MLP neurons of a small language model. Each row is named by its layer, matrix (gate and up: input weights) and neuron, and shows model dimensions 224-319. Each number is 500 + 50 x the weight over its row's rms, rounded and kept within 0 to 999. Numbers have three digits each. A neuron's up and down rows have the sign that makes its largest values positive.
After each neuron's rows, "fires on" lists the tokens most often at its 100 highest values on Wikipedia text that the model never trained on. A number after a token or word is its count.

L11.gate914:477493507550443487451481471444560520530531517446503499521512433544501546493469478426513571568481418515485507499445468485521483516412512529505551430493563471415577438574597519472424477475517451530438570467474613479651550530507506433470538510505502480481486516484456522586468393556538500458
L11.up914:443541510572441547488527493483548484447441514566573462515454459517514549463462506487451497525534518521505407522488468454502503491468547441432449414484567528411489513512495493500562504617447501413455481447536543533547526618457529491488398452494451524580464512492474547579505413493448485354
fires on: " |" 68

L7.gate962:556475502456527546540530457449461554423496478514432538478466495481440449506567444505532434531448530462465491474435494459455512475551474385523446565534548572606520483576591410517549439544515443459499574510464500599483605419434506458457477572566504552425484514454440524457588383365507491533
L7.up962:431484551455519458611447337528479410454524517463449509510610543467510516487570500507513540488501490435497421509477486464483492526437571434525516549461477449518541544529469571500488425470498560513500530589525464469464527470506431511503504492472604538555448533492474554578522520464438458440
fires on: " &" 28, " and" 27, "-" 16, "'" 10, "/" 6

L12.gate765:475474541586557546504532494531529555582519457460560504461516517511523478501479398512599492552417472495528500467531482471472470448471484490471502459539595545484502445521491527452364447481597494448534505527463427513593513486432491514514524396444626459428514491492480486510533464497540523542
L12.up765:471433542440482480457545521534478509558496560523541426472500560458553539528462452480534450519498528523548526602485486442519507485479588399424403489459484481421440525512603415492400490486512542485470590474510555519610540532506514497483511374511526462567469455500528616453481542540498536453
fires on: " |" 46, "les" 9, "imir" 4

L10.gate816:529462504546562419479563511491562573485536509391416506517465576461559471429514468428520486631481567488494514436454516501424594512475429518572613536530584593445543499481507439493432453529503542467505551602440526551542606459476473461494430514555526419509433506496484526438514469521500421561
L10.up816:517476555560529432466573529524565546545526502404448493455529556502592485412522528418540471583503560473466531415455457517427588549475423569577609542476556593439547530501519412494410444520510561485481566553452555558512589470450478401517424542550532442514474504497505585441497452500483484542
fires on: "\n" 43, "==" 33, " ==" 12, "===" 9

L12.gate149:512437472574447376530563460485511487564561531516436546511478481443535579506447435462533524536449489501546432483422451512478480399510453482475540517565482566519503462488529475425517455469601480479492542560452465495501548418435535539583373463625546541482447535539475553450472524580508429551
L12.up149:517493498567533442521529473498465538518473439513511531552419567500527539481525513599513505506442409540521532355438461506396512445556478496545509478566491566559579531517525574391563470495523462394547445566573493441487508448472484564539498530481489498515486574601515412422417419463554378480
fires on: "," 34, ":" 14, "-" 12, " (" 9, " -" 7, " |" 7

L3.gate1011:426486542497548589541474533543436501567382460531545485508474532457406442487528419484440470461503498498661504416488555615541412536440627426479521495454491481450424528523525473510531493475428521465435486572508450517484417458474516537505563431425425458523485494582539528495544441485480518531
L3.up1011:472516540422504558533541482539563519506438431502485484501509440492501502546544490389535485484466498513451477414546554531473467365474551467392516536601466419444490479479522516480552475569530553490452536579386478615470576536586532489503545515446539339453474448536520543548451519498458525507
fires on: " number" 28, "gi" 12, " List" 8, " Christ" 7, "gy" 4

L4.gate849:493516464500543457529488429546462464473501582587538482489514467481515453542517529481475440485527486539468499526516548571423476478470605652505492490487535490401451547548510504487567437479636476559506486456448542488409515467536586516462469494624505454508501439518513565600506542522519453528
L4.up849:518533477541522487494472492483403502590464614503490446534521429527438498531403392516503462458510431502617478480518507578451585450523618548486638581552492565440506554506499557464499463489548425442473495411449451527548552465505475581478406558455435445535502554590526503461450490402464481431
fires on: "s" 17, "ze" 11, "ing" 11, "age" 10, "h" 5, "e" 5

L10.gate368:515382526463640475454508505447513493463489472563404446547511462475515449502421455492528521496440522490460444514491570423500563497475506440578497593509480563431581493520517439506587516535536543526554529544451554512420522513466430504407489543488445552479608496442487483506451540470509518499
L10.up368:508515465513528579467539483475592526422415462602415507489482576431402444449362560455437462505471448479546461451497490460498434469553411465498565551473449468508477541561543515450526404560574557397484498446499494502627463527492582567477519462515530544498461571509471524464539535469497475498
fires on: " and" 30, "," 26, " &" 11, "-" 10, "s" 9

L10.gate369:440507553487527325465510552498512498488530551452607508544535536514481470600362587451443499522486462509605528535480492556477567431528458521431547525466542514471548530518575519439485541490581499488533485493515467524510573493539499538458440514623553466460478553405537518520499503454491523365
L10.up369:475603570569499490487391511526483495398533455441493585419460397416494562560536590541521454511451459502496499550594489527470531565573490474420475431400554440526535539483483502621503492543535531521491459489495430502566554447515485490518462571542464418468548442479526515507476567490465558491
fires on: " of" 28, " called" 10, " at" 4, " as" 4, " described" 4, "now" 4

L10.gate146:471432501583490425472556399499544593494522579463493559603461510545508502499504510411582457543471583449451497467484537451453486503482476539555478543555479550448502505523483483530472438542518537459454483552444528549476550420530571506545450491525493455449441546512449513496462393491570465542
L10.up146:523437482527583508517570528530540544427530471415512537452409586469494557501463492450517454574532554429500544480511552547476566495487416564488530544502540560485508468466538434497405502532521536472431516630474508468507554496553541455521403452548537416492453567552484570468494468524494550530
fires on: "\n" 55, "==" 22, "===" 10, " ==" 10

L3.gate133:588423497531499476475534567434487506440498490484470465492589463489547533513513593386457479464426501553609518587515469413590523421537408356476584509506567457529465478522522466441474553503500558519546628508474580586513526457468456484501515499537490525498453440460483494509407497430496376446
L3.up133:409385459492485504571460479474471458511543567482468500475485487522530557522366462467454616497523466543508576528502590530473440448488450440482458543392532513508493528454492479464422505505516433495429516451493496539513542489459407534478493534589523414503490519506519598523536489472547477439
fires on: " 3," 15, " 11," 14, " 4," 11, " 15," 8, " 5," 7, " 10," 7

L10.gate363:513400537578544430567569574489515607389473421490556482544413507535501441486493549513459610476521503545502479447495531569423518520411390505541573603550571609447577495447486352550511505456523493548564494558505460527519565435491551553499455398559512393487473448556511528452529532522556456455
L10.up363:548465569494568605502502496620553486457559464417402533474496534553532463471479474490569563538472501494489486426667567515395635485527449626486556547449593525482455535372542423523512507470475469441501486499509508568478546477539480400495460486557526448493486483473479503512542511424546490486
fires on: "\n" 49, "==" 18, "===" 14, " ==" 12, " ===" 6

L4.gate671:536547412503488405546459476520502489440506519537473430481492532422466519437532539524592554593509569473445542583533491525438341442500488542571522548487590490466517464474521526468510534455501468456540545485490556518514439481615594573477546452535505485553502465501466557576538598464468454499
L4.up671:504480487538482525545530423578604453437413475428513484562354500533619530458480496516490452536555463524595493531550502461506561579543509422452550547582563451448498468548535525479486542503473386471491501518536489485552527544505411496495466493513494545536500446492481492486538423532571558486
fires on: "s" 35, "é" 7, "c" 7, "am" 6

L11.gate74:555426472482504487468437557399497511472532523467465460513494597494552564512538422468464444535573494479537572529410523534576486481497398529462552492598552516593533543413455493440420489575510537509509440516589495537492553566438409506469571489508516538414454493588505554466585423424473409527
L11.up74:528447566508447459525446483449545471498532472440479587411528546479472601482570409468493441494527475584527565493458636521551438473436484513530508538472480444605503534551519557483417410548505552399519496420564422515523545454464449473491498498459478483514497500511567584508510447473553488545
fires on: " to" 34, " of" 27, " among" 8, " from" 4

L10.gate751:427534532523469364466504534524475524437542501494502498443506477458553524521434412476560432502528479531536437492496414427426429462529454461554433513536488622492555450454499471434565462494551490540441508475395580511543470403491557451467452522524545494528473460539468471534503463521524487513
L10.up751:490438551460441470570447551484529500522574539553550480465494516480505587426550549604475484504461389507493418469469536456475497384485465475554516512454409487526470520516603513363568410414375530466493605547472537532432424547449523552528440438464510514546553504610474443492492449353557521453
fires on: "," 87, " which" 5

L11.gate634:458495493589495499436531444528533528520526534464508533535385482567568536533478450465496551575470469553469521564505555559512572442507528460478505492435566499480558523553497502525475558443562526558589435438543507545649517547492421567467574571562517534453488425532459545412536452505505487499
L11.up634:532506539577539433477542454506509545549467582528525481490430470529441635576514567558577518463675513532471447533456445512528520514550537528514597558516485461497491467493512544429543444494449466459468612512503527451446604564494488511519588503523526574516507484546521619540527523422443333453
fires on: " of" 15, "s" 15, " in" 12, " from" 7, " the" 6, " that" 5

L12.gate655:587456497462532434416636510461470592540493536470525407563517469529450476473469522503446428554486516539510517493434578518430455504474462556392473505496531520441520482548499528447401441449563501586525504578480543458593478432407560500453523472517502476555540492543480467474520465424473555451
L12.up655:514521481612534477550561505536477576604517499559523455453515388519553409516469477502531497514476498510494439432443558433484536533441508492489559497498499526439575482509558540604511372557510573476517546523538469551555550506426654516461456498509392472545412542452408537536497473473539462485
fires on: "\n" 35, " |" 32, " his" 12

L5.gate873:550453495517475567454416499480460537586468482429479629538454577518575494544536594450526509538444465521511447490448487560410523498482461478571535519499492406484476591442389561486487471467544326491463463479489466499507527518443505529493481439480530514505487442489519480455402512600540405486
L5.up873:548466406470465557524520511492442443529562529436574498561426543438518469552485545526478484463482474448512447497532511479503500452488490624512464468515481487510428583514402572486530653424581490524491485526522507466553508563540466550559556447509500448601562486466520459446438429509531481442
fires on: "a" 25, "non" 7, " information" 6, "es" 6, "x" 4, "um" 4

L10.gate246:419495496476500542376506514446462468552512470412486352550469497494552540526557539570475575545477628450536547477439420533485487542436431475622461577413479521448553482461527485524564476573612544490452495458434493471487536529438513589469537450501499496464526464540444509486489469518457469554
L10.up246:487568495583524537512546558480465540494575488637480488568413493492480507452443503499544493483541521420497368530515472498556541531466471480516497452496564458480478483544551539536521505574519506496492462438462461526488497465516523494475492457536512628526574624531489608525521491532500529417
fires on: "-" 40, " and" 24, " |" 10, "th" 5, " to" 4

L6.gate358:492400496455475495486482576447515564528466514444496537535454577521432428486496607472505544575473443527558503481469543579543458545467454454497560466584510546541488504490532495404514442573541450504512570619424565511452500421460513484468454556479497553482434543511491470528504521476494392621
L6.up358:467458443390382587446439465520587414483561523499535422491472469556473505582471567476509472481430437488495413588536525498484458542506501453502507505453474498537372510507409509466485488476605368500401471506545517376486441510445532573561639521501479657525469612497539537543571451456494537493
fires on: " and" 36, ";" 32, ":" 15

L12.gate232:564492509460470489527501526468582477499460509537410568407455504492453542470574453344485499522454510598600460611548516544516520433462487459554561528552517548536487577474584430544465485497547501556562519456545574478531564537504453564553532470485445501420473629550441590439512526618534408580
L12.up232:365465542486460564501503542473543548556538583478418499502451559454482517478599572542510424418492445499501481559508468430526409538517479431485571524564556497454499466507538422509509500552479449504447558545533501524408520481571414536542501541517499533561388457555506541609546454525472488513
fires on: " of" 13, " since" 12, "'" 9, " until" 8, " late" 6, " from" 5

L10.gate884:430468613536479457509532485476486469544493462459482448511542615407632533515441508407458459468471470470518500521458540467535447472487542498570480515478551476508572458488563464496458534572441514545467528529431580488526525455478482510525536509537484537412345498547447533534445554570510601483
L10.up884:499514637530427534538461487527498522530537419557523478478469547432496453599518508524495570506477521496515437543552512496560484491521536495569495528464534482441514600549531513527450494488589370603451484545551489530507494555436472541534557493544439512457530564521410500417458478493430467467
fires on: "," 23, ";" 11, " of" 9, " to" 7, " he" 6

L10.gate225:458401587573397509400476544489583523554491491438602485571469518526558509562506539519455486473496458564500465523469547442521561406438528543484595482651445528466533442495514536438503390510471551515547508469392473515416500510423461561438458577541541554492509515527550533543341522498500563516
L10.up225:433466491513456544507474456509548462527430590416550460469505453416576452484591499502506495491452479489432483614522454532561495493523501543555549548529468555517498470477481508483447501411502546471509462473492417468512509544470387509591575607495508554591491502548533527455466529496494526537
fires on: " in" 24, " on" 21, " or" 12, " but" 5, " as" 4

L5.gate353:424480539566513445492379542504442545504528514477447527483461518501452495594507510420516498488526416489604451541497667431566521410468483526506455509540571440480478502537539486504471482516518331485514537616442525556496518376488424565480399534492552576431441499546473525564526539506535422516
L5.up353:458442477546472480511428600454519526561427557520478530546498470429508525518441436523473516498526461444489457530492526416585559436447490486550524497497414455501458448541474500486490504571541481478428445498459399562479530555457539489507428450523550615525468525583538538528473461484470477535
fires on: ";" 80, ":" 8, " –" 4

L12.gate387:500496494471503449467578430434450471498520501527461585535373540499480555494546591513445522540488510558585397476382477447491500437463492528500539528586589660503476496542610519378557555476513536466589563437492502557530538507449517489499427484584532478486498528562470563518482401440494497476
L12.up387:457507545492553446535586477530398369534431588491572421393490477488445509476542515417440443486454446426531439501462465579537481493523412501471559437483541506472524496536527493477481504548563493411491544535543502477544454506458451464531426492452553478497501482583510468575489432442468531475
fires on: "-" 58, "/" 9, "–" 7, " and" 4

L11.gate343:499406468445461479414540513463489483527522541497524537449449521536655591426475440503445416435536582492446306514473490554521531498540378515467462461547477486460546513514605462451433495493539490522540524602520469543518507561499487519492428547472514503541361533494553573579513486429529462541
L11.up343:494485426484513544382487440508450508643498543512515643440551546502496552485478447611489436481542518479483487521475514636535457502491484486506605474482546506532486516520502498476494534539486543524502555516538503511455505543446429507488405561557426554496387443508538482594546482463553518500
fires on: " of" 42, " in" 13, "-" 7, " at" 6, " among" 5

L12.gate888:485495564488579406516542517477433589549466505407418562511470482500510509514457445495541416527454469522511573522410489452547550444529437534527505514494479485595473474448422373538439519418499484540498449496510502511482435421530398482460487530493519495508383573437479442507485500569550623483
L12.up888:515432513388487534488504537501528572552509476499359459422449542523396414477483535475547423450496551495513453541435518443527550523519509537439432458606500451430482525424497441586515430525516478547486505525477520612464461528452471491530487472566505465549537545440518456426497475535533584538
fires on: " -" 22, " |" 17, " the" 14, ":" 10, "|" 9, "-" 8

L12.gate697:519539470463524490469534471495490584566580423480519625458496497495486483409441447395549440510478438444559535489432465518526556511425515494528520436535474612460417431450447477502444515530547545541474483478514548564430586514508506504588512471509487554570510502524447521524380586486628516606
L12.up697:561509529503533428429480557519519590550562432542409553435391482554447445496555490516444455457524510444556501482450485530573555595479598470564465425571445482535505508422454504478454478454528544499445538585530532477495498457562527504507483540580453558490523404561523437554458539553566491510
fires on: " |" 25, "|" 21, "-" 13, " —" 8, ";" 6, ":" 5

L7.gate505:532501438520528420575467379474520517486514431527426592487483462547464479489525454455533522458376571485491549487472422440493352529498467502591447534539478586484555502431518454468546447481580505466512530438490452468560681527376518484439490489442453422540526536449503518529424559411520402529
L7.up505:522562424422489509504562473428582539536410431454413545537500512450506359543517518484517444452513549514525422515471540445454531478527398451477486518493542422494504512530586519550556501491483544481512500588495434498482486503526502542482618570472456631462489543435508547591590485530552460471
fires on: "-" 32, "/" 13, "tra" 8, "can" 6, " /" 4, " and" 4

L10.gate611:536401477540490463462578483456474572495599511511585446499501579454549523495495465414420549522397416530481513475450582554392508528589477598478571464645551507422453513450535439382467476514515460476502494608450506438457525523513496587468511515479484598505595485457491547491443471541462506410
L10.up611:495534537439376501463541524459455523463424499477531497451524445532534536429584498451508459537409510526597548507552541482475429472559427541623574569499486537585499458503456457568612511513532432523494495523535514488424515473468426492539480521503521504521425455423502507434566477467579443530
fires on: "," 22, " to" 16, " in" 11, " on" 7, " of" 4

L10.gate814:512509486493617509425562429490447615461557511505396480546457589447525467480493516570435422502617502485473510508369450513472587462455446517438557485602513510519534529423494542440544498515459556490558612490470540428544530431576547584464467460607413514489474421516506486509547509549543456496
L10.up814:498490559502462419473551470503399510366565459462527482461499537559501495482525529598484607429524515493465473420511519504403457517465441483463512550546572478486556544537540570510567487468475495559513454536570510572509471439497484519409393461559429528507526447474499534513442510561483461471
fires on: " |" 38, "|" 30, " its" 11, "s" 6, ":" 4

L6.gate687:408485536516475556499509473451583495444515450540449524483424605514524491596457465379535504581392479450449486574523556528581415512450443521586499547609481490443494523500570482476483469570505408556474521494380527481503588477425490547492520428522503574417459537572492568537493471413522419556
L6.up687:351457543476539520466478478421535579558490504547351485543308519516502497550522413408484577566523474508458471523445566489656489502448520512564570516662508511521503460553505437490533507541542433501520495467400515491541569477444502563456529469514506494418472552479513535454516549462494402607
fires on: "." 78, ";" 6

L11.gate1008:475389545507515452478531439491506549492511496462603515484464543500505454446400530454471488499461455522530456602498553527472502534528466413484472558487515520481532583512526491562497489496543531541532457545555510529503465463636449538441553570516518523429465497528518545478528563525468503549
L11.up1008:525447514577495458442532474529548542487426402468495428505440390513462466527453540460407451369474429537539525457471474496463512583466444478444496572522440466471503524447524446513564419437503435512465467509614556475626509524574509524512574628475416433506501422433514524491490455485461492439
fires on: "s" 35, " Athletics" 9, " with" 6, " the" 5, " a" 4

L11.gate771:451533568479522408444537515547493498489440463484472452498445543540503501508535467493512528461481558420479447585464485499419599477479496508504549541505490467473463440549489506472464361477453587528453572480502516529478561497429450506473423490464486427492446399525468623472537470478499490513
L11.up771:458465461572582458478588519553523544492543521467445492531463536603576404459469584514555533479449544445463495428468488458452549550543431589525534432541527508499591447435536475457438363542541541547415546489513582489534513446489484513465457410527487581441443521589446503495488505513432543480
fires on: " to" 19, " in" 16, " of" 10, " at" 4, " other" 4, " @" 4

L5.gate360:461458538571427454573501540614482570538617548541453472537526586512548521522479398454480470557504497512430531513518509410582515510511548501463531489550561519478426445512469529580598435562475503509464428482492470491472486544467445633456427538519461498501512441444478573432561446468431468495
L5.up360:512454455515516612436488502471431522538602529425372538600406619558527524514553532522458574506435487425481438558566520392532474460489445544446484478454498483478527533459487445488401497514551430590526462638498586449519640529445469519521497514565567534388443473654488576500509560481503427486
fires on: "er" 25, " and" 23, " However" 11, "s" 5, " before" 5, "v" 4

L12.gate602:487475490532498402514528503457475388414544451431524441529401556548476440554441449375565473578519559443506480563493492505490500546447343550536539478467468481505506474567505442493449520476467447549507540487469494558531574470533515473468505627528509473400475490396473489440486583627513455449
L12.up602:404474517475551448425544577467549447522491506388531531526481565594536483459448525431499436579541535484452510507514414416466553480469438575522526518479537546536528523517421399498520519490515413529520484489484453538520545457434417466454447549451484502442566475439472486454505389567531449444
fires on: " as" 34, " it" 9, " a" 7, " be" 5

L5.gate1021:497452490436548503529517480471466570470638562392486524611514529459590485527440501504582494493543520427454487567538499528526568546520520477553541479545624422457513587501602471454568525489503440502583555519502560573482490419537386507489466534547462493481544458456552523528449521454504407597
L5.up1021:491509458500535467535518350514470500559546568512455516506465474486534506535523509450566507437459481527479531546531462505515531561540561477473532425539584555490463545512524516528470490521499495550506564481526579581426462565513399492454505580513466526511503504475526455567469501473504510530
fires on: "s" 26, " world" 19, " night" 11, " summer" 7, " World" 6, " Summer" 5

L12.gate621:456510508395511504433464538415488405442566491552470405604490500435473454420495489517463475500528538507611473545447479573500537446466575521566489542468480502481436347480494626482521597467571584583534476530536512455495603492501587711499545477576484517533445452469454480494535480462561427551
L12.up621:467482518496525504545569466517570428487499421593474523481486452435449540421512443502590451559524497536536457550558477504440460561527567485460485518455424396493551491600546576529448506552484518425552586502413457505520488552624543547558564505530504463499479556356479469503539572457500516481
fires on: " |" 87, ":" 4

L4.gate681:511492506555519480501491509466451454494554500461398521541524435488474540550467511518485512501507500476461513554552593453444497516485447678502549464514511422453537559444542489373529491462506460560451514504486526501451491419532512547528425471633469454578539386536512567522460498502515431475
L4.up681:550510458530504564450547508429512432501404459483467367476517532589486575560490574449514465509475456534550559456590547473439510476475571459441524531510505506510560481527514546517534527416450575557498519553512525518499510485447464521462546495521459520481492458504525538486447445538551489507
fires on: " ===" 51, "O" 8, "s" 4

L4.gate900:486482530512527442475504561491537456455486524451491546476507480444506551459565466496487545519463475450567533551552484444479434428495625558512527631566472529525541551550649480513457541483573455544387476551466463523516451433496418439503459476562474506425506479551464444558494404484473474588
L4.up900:476613444554443439542536431537508500580528608544444426453474506556475504466502575523521508446441533505503517479471515526450518582658492465525468532460494490450501482433477560459407521480495460501437347467568480480422551537525505488478501543516605519579409581517490466528506521425474446446
fires on: " manager" 32, " sold" 10, " Governor" 7, " auction" 5

L5.gate1028:388442542539493506530415583457426499457425540465569595602532538459413464642490509472539482505468474506527489467474565430534540530476517424576515501543522506516533431558466355510543515541446428470559513547472437533459583465424502518484433567600504521406482495518495536464461565492593444435
L5.up1028:447471514586508537610474595455525523498437557431504517485490511542545480555421507493519441519468486484467470564488533485495483489511513508543483520442462570494438441530481384485518558578537464474467473429524372497468541484447402520546409568498484517450504574587512554514477558560484460436
fires on: ";" 67, "d" 6, " whe" 4

L3.gate983:484467427551461462523520552541493567578484498495452544543514508545522486524496480450465447483569566541607449627510543382546493563507559496571545449531478558510415463498504532555480549465513499469465525582583486468514538528504531542407461623489523536490501500510470471431570428441492416514
L3.up983:481505517438495454499530517537617600505450516432424544486598475503517556510500524495498561495419422457446540526476576431451517587458508444466513523468498456432463501520450479519542447516578552423531488544481490462474536538495487586519456534487460567527515458504474479401503482365462535528
fires on: " ==" 45, " replaced" 8, "s" 8, " resemble" 4

L12.gate833:482498531472437578472496472430536417433463511511552474533477455476489460508498448550522456539410484494521493544459556536500553485468453449504540494512564501474525477543503366461552433483570489481553523525496464440583513497474479567539384462479462552456461500546566588544488390566496462454
L12.up833:539580544420474572481638405464537512493481410490513572512535510506577511596484467482499505408473458580472477525433509478503490473512459426537435480429422491520405410486460581559529505466436425490472432503468567483447526554515471455435514510482533451564538463466501533450481466489593579555
fires on: "\n" 41, "." 13, "," 7

L12.gate464:480454424514564464552494513507550498536565523496555482583418446538494529407410464462503522446526470448498464583479452491381507402447486512512533482533489553489512597471509527423569544454500549574485484527416503535505596411418483541473610481487429581551436538521428508508520557461540459510
L12.up464:502540554548479423427424483472502549629489498514505460487499519484461413453449438541522513490439535514524454541533487415445525545515470500438520579432566611527471504467523603539589463466570440559439467371502476606542495549551469558476513506531469462577490613505433467518603477530528526505
fires on: " |" 51, ":" 16, " /" 15, " fight" 7

L5.gate749:526488550439465494536457493562512532474531490459473537506558614561595497526515569421491536563500547482449517502522560475538542506461431477497577496462508490515479568455488425544432464487610466530533440451487521463541591478587487493479420586507593416499462467512498593519452524470438459504
L5.up749:475515533519459575483484481572489510516481544540491474554495516532526532598517509557459604552438561520459512590540538341461574541535476578511460446443479498486517461486514493460459499545504499514497476439561450498608650440507522534474476456480497413555564461518434496574466564464436457440
fires on: " and" 44, " before" 15, "," 9, ")" 5

L7.gate1074:399370541493480452441503559474529528470420501545575504501506563551457501528511336460527573573433408474519539495549494490562511419463401481509566505503572519469570504523570472488391430521553410529526483472482512491488537502482503550517533487559497574476475463594523491534475454514541441469
L7.up1074:468454550466478377495497417459595514546451533466414476501453502508444484498562511542511444463527431521443452498511610431559523395457482432513488467565482424504453555539508528483516519554587497509418477571541556526549526495484488553467519518430575538466547461519533502402475511531479399566
fires on: ";" 61, " until" 9, " since" 7, " when" 6, "\";" 4

L10.gate745:500552570529422471452602560478559548437567546415462533533478579553538517467518538445507487500527520516490473520460522503564519454514421536538512464484493487498584503474586455539446415608483561458473527537436549592509558456454481467526471540569595464473386547571511622398424514528492452468
L10.up745:446540518476468519533534580536592531410506571457507447428546489527523580449508548448464416489542520487397529555544444517421501495585446524482496397486527457571440510493565477537463454521477541454371512492521563575466537430525540445541543506551517480476432545542422534457498454504414454498
fires on: "\n" 48, "==" 28, " ==" 12, "===" 9

L10.gate453:465475498439509581494449419456533527486502473438441434468501530547502464556588463452436499525446521517522497542458470516589504444475433498591454550464524501499541434505521480504609473459594511491494534569487403477498593525481488556454456519498526456496507575538449472456505485451482469600
L10.up453:507427618532461428526434465470457438492419421522470505520539557418496517425534438481556535524509416431609501499442488525537465558455436417476490410468573409558515486481511535464555382521511473559506573434483429581527462481518509446507555532438568518561539608484364553541519522519445409453
fires on: " |" 76, " and" 7

L10.gate285:526403510543489456441462590470445478534526523492460470579393499501555504410435432555533448479474481498482594488489484546426533442560493535531497565590512556417506453517495487481526479425474532490493428485505329539531559434475496466528457502452460491495359573391542487453554461487527426518
L10.up285:436481474510490488515563445639558463497559471522499558543515505502498551436473465447493493524473647502555535549524433456500573534554386522541502530416510470509502491401466580471476455547500587512512634527508403542412471512546564522592538481482495517527548458458527495442550538458527454489
fires on: " |" 29, ":" 25, "s" 6, " about" 4, " takes" 4

L11.gate783:423455583589462429466461523413544518420540420531427429445453475572461501557529528444456486495479475586465441565495515544487581594510484479440509502506489535443445474506496410524544434535365468512518526616494471418548549437450460419504573487495555497558586457467541494514505536466558572602
L11.up783:417512529489507516530557372455532540524510494476465474489526460484488489514379447575503420464552446519537456522531392463485608431576496508506474521547562582473560443464483432492498510513446481476523597470488538484606510516490455504520541499498481497491516418491531488409485539564501545511
fires on: " was" 61, " as" 8, " been" 6, " is" 5, " being" 5

L11.gate968:401539544544507364476570479461511475447488499478488493511462425457510470617440494513520417480518354517560500506477445530504503526457454507503539547456606448512506529534544422477458470477536559555537511534512510534568593459504542538508417516465424522424521507461500539494486480552427442420
L11.up968:441498526562502514473528501527464561439509462406477504512438471504474404614508418568532559513425441522428518423534462456484596624490481517530496533446568528484378512469381456546514387503443444485496553391538524469478494539530447428585537505500576465479505551456402481423546485451446499469
fires on: "\n" 63, " as" 25

L5.gate489:545404546498578544561545445494469530527558467475561515523507550635460578462439574470381480482507470487514489561471536497329413409576495516502478470510489456488478503474437452425497554408456487519479487517464476425517503551446535563510433529526473478458397538405477494532498575474600509491
L5.up489:450490439432499379493495441482547427543507531511489483484509446456561466567527466448481576487469583511603478515551464427515567479521574530425520522484484526443496579536544522382513604538585491444485504426621551505489462499447411465466532548491499465548546559489462427556591438496514615498
fires on: ":" 97

L10.gate997:558401492553410486504504527467462551456483400559463496470581464372494570557459493422485534419458500461506490511480461530493563485415400501504538470592499553549450532491544476380390472513492471582432523501498508484563552544447560557496489515478539493545499499470508553562522394439534419483
L10.up997:477518509398493430532566468469478642460494567559414485525512523515497444538497469585530537530491514523523445435442480481537382595550422539544521466570546515590547425466518491518426521544592524495507513515578466565455460554513480545488443512474475493546457520499581395432518547515503503556
fires on: "," 66, " in" 14

L7.gate854:541429455528504535485465510442513586481522475429417538513525621435375489531521629466456441571450511502524485553467608496549492457509508505519416469573404537489530499439597500511460564590405493537502541610491589533514516509472464524520475375444501493475468453555500497406489518464584586613
L7.up854:429506530526464515497498513542472535428512432532467470461558417507522568552517468404527442497414459464496468473517564471437444574544504563510510525518528480520440492479542554502310494529572409504502530440470554505495403461496478514603529503498450617485462544539438571431577386510524508413
fires on: ";" 49, " (" 28

L11.gate193:470483558598445472550552508474504512481488549408452452528497522482480535449432507500504506463472572476496492538554439491391514493467402438532499478425439503470479525516513427556462476518524468525517554524505484528532521487538495498496437588525425469474483475484470482393483518580526483555
L11.up193:473523505459525584498558459563538546514483525423497535427505590491478453547539526537465464548381441509407520443485482491496523506455476533565524384532580481472525550438564490453460486540491497501471566565477538555490588497489547524490459431597458549623417469515430650502391529455457488561
fires on: "==" 18, " to" 13, "===" 12, "\n" 12, " in" 9, " that" 5

L10.gate495:472534553468493421476431459459513532478523469407427477464505516573621548436523505513492460525552486512518441477414484423478494400531429508488559557533498494528519447502497465476674549386522517457508541532476536587545454440564485497458578437558537467450459533498494638566551445530536523550
L10.up495:471577570515505532536540598509515471519555527439481470451492481521557521593448593420543559459462467436455429492538517491507485501558465470549448502504452545476506524491628436387525459512509533424510454542516546486541497482518481478516396568476547489531456487588540487582542526401446488468
fires on: "," 20, " " 14, "-" 11, "/" 5

L10.gate230:514475498487537535422548493500516442501500563459501436559513436559495589436537536458532602514483559484440521567507458500461424412403475526468581539556492520549563434455448428488501463481522607584503483580468486558585569457498567459426450487444453496526461490504522611507476511450481594538
L10.up230:519518476429512504451509465544538523444471459495431517543450514527562481485461553584474523384464495491441412534500417482453494554530548472383545497523502521417503612418518457489484470514440502549522484501532507525508475511440493456450428501507390483529437479506473549538524479537530501461
fires on: " than" 31, "." 17, " to" 13, ":" 9, " |" 7